Part of a small language model's weights.
Size: 13 layers, width 576, 18 heads of 32, MLP 1536 SwiGLU, vocabulary 21730.
Architecture: rotary positions, untied embeddings, attention and MLP in parallel.
MLP neurons of a small language model. Each row is named by its layer, matrix (gate and up: input weights) and neuron, and shows model dimensions 224-319. Each number is 500 + 25 x the weight over its row's rms, rounded and kept within 0 to 999. Numbers have three digits each. A neuron's up and down rows have the sign that makes its largest values positive.
A block is one neuron, or neurons of one layer that tend to fire together. After each block is what it responds to, as a language model described it from the Wikipedia text at the highest values.

L7.gate680:494482486458486494484480505512491480528502526503502488500497485509522484539491498512464554508476522516519521503498505541504535520526513475467492463497501515532470546490469541473499556458502496482535501516493512519560486452514507525481506469481484539473502498478504553526488487500522477496
L7.up680:505528463492484508501490501504495510498507507539464514471475482509480519524527520488464559502493504492458483510482517496471513532533557487524495474512485473556489542490506511491522508493579516482503462471532543512514450518513492521496507506443493523491538519490515497527527500507490495501
L7.gate811:483534454492476493514555520471483514531511523473515536488552492478515475543530498523470494472469484532486531509541553514482500476550536529526504504492534489467475480467500490475492451491517519507502512507470500537495454469512498509485527504529483482505523518530482502524499496508473484445
L7.up811:531484535532504474466480490498447507519492495427580492511471484522559520489497499541470494504493493525455531509501528482495507535508522515545484466508461550518517511508506503468513516462482522518499526514448485473501491482482507500460537495465490535527507523519497492543508493493456463482
L7.gate1248:460476510497472528520454502469472474463518516510484475486478456519508533513540515509472504487517477481473531509506524477516517513501492497473553452556477497514505483515528534438489441529578475501512511507495558521518491513482517457497539516492477505477470559564471505547499500500495497541
L7.up1248:514448543539517472488477456451441519499528540507508470494499503482484476447510518488471552524477489510525524527521513457463491511481500515548522483488518494608512536509538517488453520515553502475526485474504502495509458480457486539501487471497507487509508567477491550476473510467544491519
L7.gate1338:468511487465512500454492528486490519486488464504516495518510494483491484505525504485494471502544492542495506521516544507516483507468525509490492518440457500475453482519548502492528518512548509516544525537492517479496500484494475512542500493471482504495531488481534524517503488497519506497
L7.up1338:486524515479483500476487488459481478489445451521555426500429491478532489527490477519531490515541532494501479486477506507494469490500494515485518486511456495481458483513497505471484491477496509467537461513473491524515526497504458502534483467527476495524506490503540492503510473486485471470
L7.gate1458:558502457485500507475491467491464483458500460473487458441486473469556470473517498506521539480518523570496548537536497506486526522515489520514495487499501528516515472471451479511529509507556484514491510521455503476506493513510523497499527462482505443475516531506526478513510485508471457522
L7.up1458:540500535471435476511507514514477484503488468484523490487504478518498535504463518500528527478443490494469501511500488510477494535477535521511484461463513520501478494474521501516502490498502444486598500448478474509511570482516485490496504431536473452509475553506517478499507546506503479464
L7.gate1476:485456478478483507513487487523507543514467510460466497492552525523498487507513504507472534482514535511494513482537486470475486496478522491521514469518445449509472494490444480496474497488497475521511453493498505521504471482465485478517523533489519491460476517518479488484518502476561541528
L7.up1476:490490504497484488551499484473531520528467516526471500495523505519485507494577516500512559508488445456519491483475540493508434497521488506501499551489507481510491521525483490459501521477534508480535501506510524535502479504468531488530517527507467482501480474538535482525503483499521534467
L7.gate1479:508504495508483467514508526494472487484507518507514504536481439480547483516515513538455468507500537516522554525538516463473505475440484518443521520478512494548529505505518546522493493520480525498494511460461498489504513489483496511517482495483493491485475499488534505467486510496465518453
L7.up1479:522459520468546490510530549518503482493531490497507490490481511464519494481506498506480496528540506507442526547513506508493461491500524444474446502497478510544514487456502494483482499469510496484513528496477484474523484481490525461482521518515504528516484501506460437517479529511541494487
L7.gate1519:504471477509500503445512512509531517471485500494546504493477463499497518486507485505475531503470510509482448479507565504489491527504504499502520503403486545533448505524533514476482485474500524487511508521470491537459488498533492485515484523560485473500539488509570515442462512486517470499
L7.up1519:516469518517499491484455474499502515491517474518471522540475493501538466466513541519514518458511508501436539498518534505518491516511477492478495553481500516532483494481471505514458543535502511505524516486480472486524498544472558525496519516523492467480468497510531509452522529475504472510
Description: Function words such as of, was, to and and right after a kinship or role noun, before the person is named: daughter of, first wife was, second of three sons.

L7.gate276:451520452516544509511540525452506502507521500481539504465526513502478469505450505519441510525514489457448518504572513519516484529481494471547487549529510556499559514557462537527529508476474524486535476484519506485500501409508431463454539489482480504511498504508516508520508480537478482495
L7.up276:498508481517525499513541499482492496509511481492509502488497510495499495514454536537482493486504515449445544516548491551514508504490476489551492519519522534479567474532451515503513517529506482495510477524491513497494484452486455467475540475525488472477510559535504503532467505527485450473
L7.gate396:526474530469495465491489482514499503518497510479515530502532536484512489486525482491477454531492513487544509507519462536471465535492549496524506507465474471476466448546484475515485484448514488519469506459488503563477497531477475508483511528488461495488483505492457498497459446487531479466
L7.up396:535492561547525513533467555463542508524481522487495471488517531477515511512501548503503510556478487523488509519503498470504504522494538506476481510495482509516499503537527500528527502517506513470517468469477557472460552500508503486546484556554480516506511501537521523438490491478492478523
L7.gate559:538529519455516470555525505484528552511437522495536532520476488470522500511476491479496518528502484512432492486486494518493511490502473507530511501483507511455495472500499488492488489512501525506501465476545466485497495517489488519482502470506482509532546476481462490480531532501521465540
L7.up559:498504475492538492477492508487501526479502500521507515470482522510521482478490504455502530521460492515547502525547498445531520448544491516487503458487545459470496499499482480487479503503514478479498509572481500487476529546530460478494466527509472486519493500496501484464531512506520467502
L7.gate651:485505490521503506473483482521504488522480468504465528471490495516500515507496486511485480520496519488484524494488495512434501500478524512554541510480477494463506494467514532477531487514479507482494501492467490493514426479456533487486470499563488513492468517570496566528468489490489504521
L7.up651:507505516516517468506513527477496533474469506529571458446496553525533501515517479479488462489488514496520505469525536439441514496485529538477487514489535548477510509476484515521526516539504507483478507546489512506519501461543511499452490478487500495489509499544512534493501483494490531492
L7.gate785:510435501484503504506501529505487461472542506509511473540482482499518494471517495504527548473485514496435457462539504456499494453493515482500479475494489507513434505470516510505498450451507486513479497484490544498460488544514539496514527484496529497518544464479512512502503515517512524474
L7.up785:489488505545493524483520507534491453485546496493568532493519496472523512535485466466477462469508475476509552508430468474487486501494495487504503520462478510490488528497491503528472497517481531529540497488523506526480498493490511511505533503509521517441485487487516529474449475507490523472
L7.gate1060:524524509508474481496512547455473469520526516513529483525493501470489497520509524480528523532469484483503509464506532507476504494517529519504479513483520488465469503492465502511488537505491541486502554540495441473485493473514497518468502476528496491484513494512517535498469523492507485496
L7.up1060:518563505460411512514539456475482530464597535469527505434513541497501477513519476499492476488457501482487477538508488494534484497499507521430547495487495499490514510503476479498498534552437520518505531495460541496546541520507501467478461468542486497530497518535492484506481456510479467471
L7.gate1105:477499494475499507467501518465485505473533509467480463485479496503530508512523511487510505526482510461496474479483453533497480488536514506491493472514456502492452556476494479476494486519496511511485504524524509484529509491485553504504480504494497558463528501509465452511488506526483530491
L7.up1105:471518490487499487521529559492460454477500483488504530471505493469527548518503480513529528498505541510476528510525439481469510510542481512493493530542452490476461537466515499485496509542458507486513504469511479518527515500484512507472481527493456516475528445525495521458427451512530527469
L7.gate1127:570469497496513487452475503437511515484511491518492465476516496494535461515505494488512514498549538487480484463474470488460490530517552456502495521482509469459520486526500486515520474489468524521491491502537539515481501458486471489533560482501516491488506457517531490525488490513546479504
L7.up1127:485477545527520483492500468449484501471498486479511537530506500535494486496465547499502467507487537486494485464498484516489502527481492514478449462533478476537503506481512484486469523482497481492525491510494502461511475455525488491480520492490502482490487473515500489543499493525516469490
Description: Connector words, mostly of (also the, de, from), inside multi-word names, e.g. University of Nebraska, People's Army of Vietnam, Temple of the Moon.

L3.gate128:507533448488515486486465525514546524484511431458523497486468499463473510495505486482505486531524518521504473473500515556497473453546490523485456518526521496487475522492515507500463520525485515494475490464521476501543496463508503526480587532522490504488498485506480478526537479503499488510
L3.up128:504525466506467507538469518451497488512522462460509502498544529468498500506514512492517522529479520521472500495529522499484499468500474484524466471499482472505523497527500525502489487554539513545484551470511498497496485549495508480518564513519473504450508481499478488544511515481475483516
L3.gate150:499573502481477536500508488518494518504479507463495525470494475486523539516521495522506513479540498520509516512482514521532462500551524493497501447450473470459546478506457502469438492540551496557510537480509558544495507493472520539461541525508476472534492473506488507552465490491509491511
L3.up150:540568466468514490551491526514507517458515486531462457495478518516492524517542472499515494488472490544518537545470503482525462512487535496521487488481489498491506522514517499502462500521526532475547504497510540567493512424506508493479520480513466471489521446453476526513497527518465468528
L3.gate329:500511495472496508463474448546474484486529527471486532552501493500491480453471482473490504532552508546497484471550426522476485471491488513526504491485501509460473511495528464486492503510474513471457483452489491492480508500496509518512502523528508491471476515518492506469523487530525501532
L3.up329:520460502546464512512516527519492456518455518486518480496537517474502486511497454485531471507522509490526484465453489499498509529529478511506493496494523512533525483479485515486502510488516468469507508478502555515482489506481496507498524500496517496524492474487490488492523476532474483529
L3.gate455:489512520454474489497525502514472508502500501483523558490464542524479529540474474522506507509541529523454513518500512507501493484470470467513471536545476524539499511459529522478493502547464515501473494504474516507504494500511501550512486452501480485510499514511532504530479510478492498505
L3.up455:505476522514465500513535479492528519505523461534484495494487507467469510509469478524502495524515519482500458507492464484529517442472475519476509533535504500545482501558479525524501499471522455470452504503505496510458551478474485475508537476472475546514542496497521478473507534549503495514
Description: Second word pieces right after a lone initial letter, often S or s, as in S-iam, s-ibling, s-ardonic, S-irocco; also other mid-word pieces.

L4.gate336:519483469466517460537519512487488492495487563542505472487460489490508444489452474486459520527502461502532471583510530517496508490495486489508483461463447504520493471476461488501536483467517540476506489517460514508516521533486555470524498486470486470469490479546468489485496502459486539515
L4.up336:518460477460473504512473475497536485515465507479503484466485496523487449516472480528446522467493475510472462481501540514481514494504494473535548514491479515475500516498456478499508496412457514482516500512501505491511509514522499475526493446482512445470485498474493493465478480473480551525
L4.gate635:475489524465499527513483520519498473486492483513512505533505519503519527506471480496531512490472518560504541475493475511489544526467489512495486479527447457490518500512469497512548516536498530559469505484517495526520501480561518506474506495480522461505483519486544485503517457504470540501
L4.up635:513512528451530498505483478505503478462503471506469513498528489496497474505469539488491517535516547519528527498503482480481523533490443476491499460488509552467509488534524511475520510465483493494531509481492488454504498486502507517466497447489479485450477494481498485504552491472481466524
Description: En dashes or hyphens between years or dates in life spans, such as (1880–1969) or (15 March 1720 – 18 July 1765), plus "born", "b." and tenure "until".

L7.gate421:527488464473435531538535496458549479486568497504480493506518496462482512512530486489504486477501498541488494471499491501451541490525509488533487507521468508453510516503546488516495454476510502501484485469500470509494494504456463476518504501516448501500501499500533471522515499487496552494
L7.up421:487468485488486495477484499475492526508478506499501515483479510491443544476500518502488493478482501489477525511488499501512503492491494501500529462501502510494508499510477465498526464508464478490509494513495513470505501456514502502506506466519549532518499524492504466490470553516506509499
L7.gate529:509513524500502525495498505504501473496541521538480514504509517527472520506468498473476483494497522498502510510515511494475537504490523503499496508492557464537502498505510530533504517447519489533480504515468492498486519515534529473481512493503532475467543524501542478470456502506488468517
L7.up529:478484481545459469474453505464517564530497496554510519517522495534527491498511508524542487512510476530515488508503457494528475496514504471522543514504489483491482507505490477483507508506496506532486468481520522473483499491475498498526501475514475464535473487491515523467491528534518508519
L7.gate719:514542469545499509513517522499488509536537472554503496456513513534538520465495487510508486537556541512517513534477474523501503493522492490485517494492522491502486526517517507523483488489515506458505495488470485451524446507498517523486478528503527475560508456515504525525524535525463499504
L7.up719:488503494477508456497541566492478511468554494490501520486469452487497535483484530494500478492460500531541504476502468542498515490514553484521513515520550483527464466491531539534544501516479503474514522524513508470541548476479493430480519516487511499511499461503515492455510535478468492517
L7.gate720:507497545498524494491494477500490515558496473503506532488492557517514549484491514491478546490547525514507518476483543493471486492531523474455460501457473475481532495524491536476501504455532472515536457499477508497500472539476513508496521493478524514476534523499491484508477500473479510464
L7.up720:478501491488486512534510462531487521521507525478485516494490523487510477509499497477462541515502520506505516504506498511499476483514517498503500503475475494448528532485541535525525509499477457498520555520511482557522507491512506532516490487529513529544509490516496496568526565528525519497
L7.gate745:498491517512543524510502494555506500463506497532449541480517520487511484512476505513466448508506461519501448466477505483489488524531513517471474489485460419509470507480520517520505502495506489501523493525528516476490503520452488533468483494500497467541499489481475489504476499528505490532
L7.up745:478483495510488521493508530487480490518517503519525489500499503519532508509490551536438508500497539513475507494482562486506514515521512479480508474556514443506498567480506480472514500509503506459487500496510536456463463468516462512513478479508425477516485502518471466553498516510535517541
L7.gate873:465512529517504505539507540481525521539479479507491504478473466491500520489488552495518527449501476484472503502514505469503520517497519525522502537491519518498528484524498474552490491488504481463515500550453514469504524477536468455520498503495544491516531494517519502520493500499506490491
L7.up873:519560520523494492515498500516491519518526541515500542533539525498507501461522511467473509524457538488498475474500511448521511498462515490500494523559459470536534510491503533493467518478515475522553512516511502512492522490500511544524463514498457478523479475480536524513525485476520524507
L7.gate1032:474509468482475529486531490487467501508537496516493485485502457473490498489456473465465475492520468452540481501491483505460571521520505496501536542510490463536491511564497535489497499514477460485527544536485486497510459501497516567547530487472523485544450507542471455523487490517467535457
L7.up1032:519521498532477511487473525516514473514483521484485478513505483520493484527505524483455507528495474475506450500505494496488485472469505511514486520455508482508460480457497512515512475528535492516519542515522512493495491488490503501514490462513497481469494496513445468474564472490539517435
L7.gate1247:498485520512484550465537496532488492488484508532525525423504497547508519547520481528445500491491530524479498500481551503529555482435516523522513512523469462478544478475486560533495517502500506484481435497488534518513428499484481510527493491497480478486483534508487499545491483503538473487
L7.up1247:489487540464509496525504499544556510484490476457531508492490512432527484510470487513478439504494465513532534457502510504511547497502476475524477505527472505504478489512469502517558526454503450508493447508505491452490545513536488546475506513527494454495491522523514464514523496535477534531
Description: Hyphens joining a prefix or first element to the next word, mainly after non, also mid, self, half, so (non-consecutive, mid-1986); sometimes and or out linking phrases.

L3.gate579:454524504500484510529506529494508533526497456498465516470499528510495485494513473488481497509484502478505530451471527486541546484438528474518498457499471507509499521486519515520514480547520538496508457510477440458480446496533522528490504513480536514508499512502492531490506464527484478471
L3.up579:463503504516494524509509523498499534534522449488481513493518569538512432478502477460504484516475505513447490490545511520533510491504501511495495497516530513491499517497490479508502477519487491472479495495493486485500459542459515504477474505496501490506540540512497535530498468539490475518
L3.gate1179:486533543473520511514441505497508475511510521481477511494473467490540504471450536521515449494470524492512511476453460498474525517453546546511472480495472520496509499520488511486488531511533476489461486502516523479428504519500488514518463542526527512534485482494480499512488501571524512505
L3.up1179:457512479514554520472491507528511499514483510508487525489529487484522501505505469539519489450480495513510517444524484523518501532507508484509516503502499468499518487480479513478462536499527506463495494491552508498469483476479548547495478494490507487518492502504486560570532480461474472468
L3.gate1187:533478502459488529514492528462505472481511467495437521493500540520465496498461474517505452537537481522490516497497510489478576508548483517490483501476458541510487503492448498529538465536540496505530489517516483474502512497497486516520483498471512534486498531528499523457505449494496526515
L3.up1187:510480491473514553503475515497491503459478491548496533501526447475528520494498540534504473518534487507480475485468486510481499504565507516476521493436436490491483525412502517523540506498480510530556507511550503499461472514476504497529459480476461508487521470556491518467467511495465545537
L3.gate1505:516568543507513495511453489482522486518500501508519520456488465552480449517529462491472522522502505462481461478531467532451465469596507508523503512491497544485548503454523482513480493521538486467501472464475458519493526505491525526491501495500511517510522490467531494488470536465496517521
L3.up1505:526494473492515468468475509509522561522542481505479523478465511545517502534463463493502510486501487522517517503481542512526508459518471494482504481511528478524492534517526470484530510517455490454543520540503509542495458492498522508484507530530518500501493487475455516493529479493528491494
Description: Cell separators (|, ;) after numbers in sports and election stat tables, plus "of" inside set names like House of Representatives, years of age.

L4.gate42:494530526503473475498505478470484501483502502482493502479501451492548554484541529473493530516503510516471498504479474535501498501545521465508503494512510506481489459448492532466507479530493509464516516509484447490488519492526505521498535509517462498552469466520490490509511456514502517497
L4.up42:498519545519530474509514494479527507471485484493503514489465477562532487497515504472473560481535488498483455467467424485500537528502494460506465501484482502489540492517486508499466531533513502492522536532502495516480452488544506465501482491479540531490491479522541504555495495521511517489
L4.gate432:518521492503507469510539504519456519523520502500460509451476483452524464525479471548512557520507511513453532481480517496497534505490519487485462494490498554513476484492472514522538506535502546490514524463496491511487491498498513478458525501541488538486490484470451508507516510486517496484
L4.up432:511524526502445528488474497474466521524513508518500522455526521459508471505494510496484581423469481518529514496516522505507491495489507467462504495480518465522466504490528545460482504496494472483513506508490485463508501521522503513475458493500518532536505471506474480514471525491488500519
Description: Hyphens joining the first part of a compound modifier or name to the next part, as in well-known, high-speed, working-class, Jean-Louis.

L3.gate210:562495515483481487508500479501492521518549495508534521475496478523505491500491558511498551536471514510476507488485531498501534446484537501476505520485521501556528513501493496518472478476496498528477492446483494478465468439484486488514447518497501483516532528438536512548495523463523495526
L3.up210:521501498533498530484512481475504478503562484548459491514484443547469486490556552506507489518489458512512514496513486502492501454486517553507511510490519486503514501467452482476486503516552517534526543490501519475439504494478456496515492486483501497479515455522507476530538483482496510520
L3.gate380:476513453514547471469484494527497439513515499495448536483476466530496511519524518478527520453487463479518455472522533495491511470437504528480503527438504487544487505536509485518532540517453493531517523491491490468523500480556511512474470545517534543502570497480528502517547537484532497513
L3.up380:507485480505476535551506534512485481524511461474510528487457469500517497537491514490470487483496488500478508498476488481445543474443457527472478507508495444510512518502471504524518502487482512563500500499477454467518525524502529507482489529469509525497533552479468457494511525454470488519
L3.gate916:524522510501442492524508488459515453502543437477509525527508466496509466451507515493523505487499494511493485454460508507495505469507514527550493514503484501475492500466514477504549521532501552528505474547435529484477477508501491470523492489465504475458521523491456527551512485506521506513
L3.up916:488519546547467491493504519485491470503517472497507522496491436501498484464482526447496508480478501510463506454505521477494504480482510508474459514480472514477517490461501482512502508501497521484548521533461487516513541483509495495521504478475493495499492500511468511532476471521524491482
L3.gate1274:470454491486508515518480486489455475491521570479489470505511480491507479508487537475463524487505489463500465489470469494463455490533501543526497474543497474499492507497514496528462506530493486446522538480521484499501516488520499540481500500524489534512543488499496504507524529487461578506
L3.up1274:474503502480499487512501426499493493511514503522497457509522509506534518500521534487539512532474494464509514445440492490448461419469497455479520457503489511496504471497491496502507468532484450525461502477488517507451529529474457516527548477446542484509464497479510497499512497520526484480
Description: Hyphens, dashes, slashes, "and" or "&" linking two parts of a compound proper name, such as Gardner–Webb, Florence-Graham, Securities and Exchange.

L7.gate15:510489509467530495513492496503497497473523486463484496493496459515489507466516488449520481474492448510497520497532441536498498499492474500498445511502486545470496544493504481499515502559520513491495521472507510473510516493510494535485522485488491481504505504486467515473483454538477476493
L7.up15:522533463487525521518546520480503495520493533519520480496536494523471539510552561489486508507493504521518506487501479517492482485505427472483513540470513498486489502483497535508482571527537486493507510507506526451461522549533502531502535483506535469476469520525512498521507486518504490508
L7.gate78:467500477471500485471485476564539470488501468496453494497483539512494435522516558514472495516505496548507482506473508500503503490502502459471479465528500533477510505519513472522441522527450514543502480514486472473492510501508480501466524477475515461468544524490515508536542475494527513527
L7.up78:518469502469490550493495532454456530473553504510529493487532487489492483541511478532486490490492453448482500479552473522544477474484527506512515526503537531516492472493512492526536489500535494504519479494531486538472518492526483497459496473465513538536519473488512456458487493449505469490
L7.gate87:533523432490486503510493509512479487496514476510477506495573505542509457542476502444500504490500516473444533500533494511482536543524497501501509505484502534480516476523481568530489534536507529509483500518501496516469516513533507498513489463520473505510503476466454524512463508457475529488
L7.up87:514463497485508518478459496461494472485523514503537506546536493502510485487502522523549499486514505449452507521466556495477488501504513504511505508472512537491511520551502459542490495493499533527463498472458491493429511500480498465511498521520482502558465505522448527526506484490445525526
L7.gate119:491498541510520557541527521483499490503479491476465520535448452483496520518507493488457539471484510476495509472531442533487512549501503484508454504512537500521481486536530467490501489476486527537482460538519517488544528480499478507459510519549537521490488517471478505497499486533465487483
L7.up119:494471489502451476479469481529541467475498493549509507522548479460475488533524496500534506481520525536550481497510446473490482514451496506515517496470487506541510490527476508493501496494529499498502458519536514522537538508519539509497524544478500491504474482498496534485503486548513519489
L7.gate211:502492481501511486465492494471490517481431486508544502507542521493523469525542486483496514503447520475516560497490461505501510549476474499528533547496446528483484484482527509483515513519480464507507513516492472516477511482484498537505568517507504497545538500452500494491518496482440517528
L7.up211:476500462520476541545511552519462475524457465455476508513477497509485472542464493505520469538512542501492504488490483496490489501508525529499515531536495533450481501488512521486495453535488469487460479487504548472482510530509452477478491490483491500516509488499507466490492524503487527524
L7.gate267:460468497439487493474470514488527530468505475496535502503481488459514487525516514480491491528454498525493510491472523500461499500487501511472517476444461475484514501506467499474472545490538534500494484515499529457476486487523546447529538494473492512553504454515471473451534493475487551492
L7.up267:490491493549559477499454522539507496485563508496518462500514540473492498498510519477529508541467504505501475424496508560478498519499527477480498504480506467526485504560500488506497472487526515536486480517512475527435522471499501478518518499511479520558518547478483470503512517457543504496
L7.gate415:462485492479500501459505459461480501486515536512473480518490515513466480489503502517531468527488526531487481491505458494481502467498498505551530509497499472495504480447493466523518477516501504490506484479517491531505544512467483535487514451461493477506528501514482501503530505494447447502
L7.up415:515513478496480501492527503490491502500504467488519503508539527496472521517508523522509479513491467526469479509529517479486494551572457514508513486505502499476469545485514540480529503507487475550507496521501524492539526549507493452475552494472537493532519480509461438485506506486521517526
L7.gate958:520455466496502515527491484458521490535484510468472496464503497491514473524509561472507503483502519487466488524519494528485518497467517469536484522489489511506482462498512500496490502463521543569491474501485488481510500503455464476469495488508479469499486517461551502519455515487457471512
L7.up958:494529431493535473459523502529478497555488480499484485467495508531503463540478517453498546523416486502496508476465499529494478539470502528484495491486530466490534507513515488508491457540489499478518491501459491545551514496491498506480483498468468471534442499505507506530492535467503487498
Description: Second word-piece of a word split after a short first piece, usually a capital S, U, Y or G in proper names (S-eb-adoh, Sey-chel-les, G-iam-bi); also hyphens in compounds (first-ever) and War after World.

L4.gate922:525502514472497508492496506487498507508505478516467466469513503522502501522496477464502497452500523503521495489521511530484483493496484476515527493515534471510557488506449469486527561482550512503471517530506488515530493467529458501463491468505511504549535558491555446529526511493477524497
L4.up922:524443549491534541468486485503515483495500523490488508543494551525511507471469537454519550523527456486522489526545473507483487513501477512475571515453479474451527486498502489478511500460490476496456478471479525487523552516504557506506525509572501500472500519486490521499521512482451493548
L4.gate945:533488478486504481497498489490494477489489496496506499441502512458473513478468477513476495493487524525473512540575465543503467439547544529513476501477484513520541466513443462460505474498494516511449529512500496498515530466463473529510486527506524502494509502514454534496461505493476527515
L4.up945:516534539500448485525497538510463537506507458533519536505540497487545469507478499506502489501510506501464501476482503445513492500483524461476494527474490545542498513484514445508505517505472497501523531497544477493523539554507507498532517521459514484477536523518491481527515486519521511517
Description: Middle word-piece tokens inside words, often right after an initial S/s or Z, as in s-ard-onic, Z-ard-ari, s-ett-lers, S-iro-cco.

L4.gate81:516590525511520506527513462549491516522516457480489508535495533525485539519567475518512502535562521506504455457464495482463480551520521510464511477491536500498466517535503514489469493501515521554479517554487490482484459478545475533494560477534476440546475482554474515457477481508455471526
L4.up81:505515510508510469473507496479516482479503504496518465499483515524411487508544511522492505510519492503530485504521501503502521497518539490510474464494485522488495511517458487481491511492525515516498492486513491525428485499486472511512502505550474511550547459502520509543463460459472515454
L4.gate910:498459521500549478510504460528471488515558513479534471496503498519481505489549461485503510532498517512485499517525500502508494522509545514509483517499504492500463522463489517486469488529523490443517512505464506473518485465486491499480499492527552501530510518491543492503501502505506491502
L4.up910:457490534499505509551489521443524509523476480449503529525510506481484498497476452527499530495501515464501505512470472476516482542508516465470496500492458556474481513462511504498526554540475522503473502537491504482489494550475475494505532516509524499541508492531495492496433506546536496529
Description: The word "of" (also de, di, del) linking a head noun to its complement, as in Academy of Sciences, troops of Kalmyks, Paco de Lucía.

L3.gate472:455503470514477543498465491516500511509486461481481496460522483488519494500536528505522489536480483514470462517523517500497499505477523494535521543535487520535453472528485506496541500548538526477455499482469504519487486510533503474523545467496503470509491501532522529525526530511497481479
L3.up472:515485506527518523475493484483485469500508511491503525526468458517508500547534472525528535456510509570500497526518505489474527530476514518519497495510554545511472526490483528507535496496439522511508469478469495460467469503542527468512498500511522506457534451483514513534518538497449528498
L3.gate525:545513485516478473520462479466512510502523548501546512531519511505522536456537496485523512481546498455531510496489498528486519515501529533514500446506496498483502519488460488483445480528516506474482494501509509527565499523496509508544518513510476499467487558488514481531526475472531510523
L3.up525:538501497509462477478468483469527497475507518511522541523508530518483516494465528507467480477551493470485497454529483486463510513492476530495497421520490532475511495489467466496480476493520491493461450467485517505505551494493521497551515484500493484482483491472470484490501557484515508500
L3.gate1209:519441465497511482495485544524501488490473480537522485498467457558508535483497503530488506506502531444481504527507503517482482467525490512491510479464470476510471514523497516533501479479516472490543483465520460472500485479496471529486513526504492535495535511504507554479503535498484471492
L3.up1209:496466511487520506486506496536471512501520523451500512568475464480510475483531552541452535478520506473509498476506524478477499538484524496487515478463500473509493473551510480479548487528495525506560493505532500502487493511460548511483472506480477460476525453503466496491543523504510464544
L3.gate1435:515512488471455504517496479465472501495500491466536577509500473545546460519515490498530501491496499454488510505501468554500523480513459510507527512492516522481495531525535496484518477523502455508475561481545498526461481481501532479525495488473489457470501503533459494480528469515512556524
L3.up1435:510536475520509494562530506477538538515491499498498508486476514476479514524481474526503533508485498469458561443494530480483519512514493544531489476513461474502484523514493542522494498492496506513479524523510512509510497459544556505523537548509493483497481510505497448525508473493463540481
Description: Short first pieces of longer split words, such as be in beak and bequeathing, so in solemn, a in año, plus en dashes in medal tables and date ranges.